From a checkpoint of a small transformer trained on Wikipedia.
Size: 9 layers, width 320, 5 heads of 64, MLP 832 GeGLU, 28.1M parameters.
Training: 857M tokens, 3269 steps.
MLP neurons of a small language model. Each row is named by its layer, matrix (gate and up: input weights) and neuron, and shows model dimensions 160-255. Each number is 500 + 40 x the weight over its row's rms, rounded and kept within 0 to 999. Numbers have three digits each. A neuron's up and down rows have the sign that makes its largest values positive.
After each neuron's rows, "fires in" lists the words (lower case) most often at its 100 highest values on Wikipedia text that the model never trained on.

L5.gate207:535456468517549548458489570462501463413485517567460532406435560454427429521525502541563591492468474531470523540504548416496526576513486571569519480501500500483524447439539460520616596480498453405493567504516478535484501512485505487484495512490506466498502494579574532532447488533442424468
L5.up207:473508487435491556440528524485501503461491518468426468398406524467486487539504490496528500520489417510536515524519565522603549550481463480545524541519437437531528456493594495508588556499465531456516545474528522534465423516531512481503442540425432501551481494520557435528439444536484443489
fires in: "he", "i", "they", "had", "she", "we"

L5.gate395:481479594480431558453480563528590499492510474543541444530577478482457550422470457562542497456541534449437507542508519499511515507520475525476447420467476478497509480498472503548541502562500523442550552490555462545518468608494529469545514530523459516477521560457456474445458495459528522396
L5.up395:466515467460477472442438505491532468525525454479514533420465545517478570509449529536472524515491514527483463528564554422539487523435465544482579502504548517493472467475444532513518539518454493469540495501475538495520477503545446560475553546550451537483579552501452503515589537520475516425
fires in: "had", "have", "unable", "like", "were"

L5.gate258:537498543517485469493480551485485474459474541498494492521515537505447535471439523481492506383454502489582531494475552535556502525545473516502499478526447485488536451511472516490515515502576432467559457555511561499534492481533497532520538499563489515490551439480505443493508512500527477421
L5.up258:507504510582552474527510479498453493460493499540410457491565517525456545484471565501554497494499495460456557479529451453539430505535495571495494547543499528531480508467504519508378567509537467491388466482458407586533453460470522475484505389450532504527551453436512485463482529481488532516
fires in: "march", "july", "january", "february", "june", "october"

L4.gate653:458470542569525451524576554518433512512474495404526524423543547524540472601606586474543461564540445527530537464497541482465500456509410600495494557477497497508489573504531494517495608463470544439450514509506499476520478533491489510520428499474471461534411546495504459483514512579443484552
L4.up653:467455496523520459537529469440447448419553507427502562479406465580556451566523593534494509515495534515546477500523601465508479476445461504420531499418522442447515482496441499490511542501477537451515480576462503498447489482528463490539501566560534488474503558466448493514532530464430505481
fires in: "had", "has", "have"

L5.gate673:513546535543528525553536452530500485484490604449418547507524540536491545490480515498487475463435551382523493467490499568499516494472476540507524500539546537569511533477507552512485488536483446497506565488454497495461499545493583492552549553527521516545473566474477497488519505446557538562
L5.up673:529556469463590586480486491461549480519523528516482473487505475553464531517569474546583497518488563486487505522498575485501493433491475489511524488484490475513408479531517506522453555520477495462489465462538547539543521541538422496503447433549523494470488563526468510598523499508446533522
fires in: "on", "from", "after", "of", "with"

L5.gate683:546530540490535547472507524502503464501488521544495449413506495519517509516547501479439483463485520544504507441496493546476504463528551442513492503562492546505546458498557544513532504485479531522514561521543526484492439571513506517446464477529463502500491495502535558512447524476545575508
L5.up683:554491495476480465512529508466489442474556488525481499548448502500542458521514602525457522465456523505520447432482509521601547505385579452497523498523489514460558472502541515496428506465498504510527520521502533510549427545556515501459496520503416515466496507521485454505456485519513446488
fires in: "the", "of", "and", "to", "it"

L5.gate527:502503494458539438454502450427510532450509518535475453477495508558497559513454509570524527459533471493449506480573541559464511479520490552498534506552499498452572505516448488431526484454526486509488474492491496519439538549587575600501503476441467488487512519471490453477499509486531497536
L5.up527:434488522497453434490506460506493570491565564478473477401544493468527516572485550455585476536485545482458491570401486468504493456477498556470579524480458466492493517467534499522481476527489497529509446452526590534495545495469560565560561470430515454564480505535456496479534483538439497478
fires in: "in", "after", "as", "on", "when", "to"

L5.gate22:521583591525469433473534500553485572527448492594536540468530526541466546480452474555456508443459448465389587450588467525510511519532484453523501523502549486581476515566569535530430550453526516574480483471573466551500516532454503503517484465535501598484513433488477518411538457545552478520
L5.up22:476535538566458439477496446563448568528487516493540544480552529520466518499502486497565511485479563444395500427515460521549514474500524433556540467486511449578448536551560510549420562488481523556475527540530514553494503559472466486498507454477524495485462452479451511440499527496519418484
fires in: "is", "leads", "has", "in"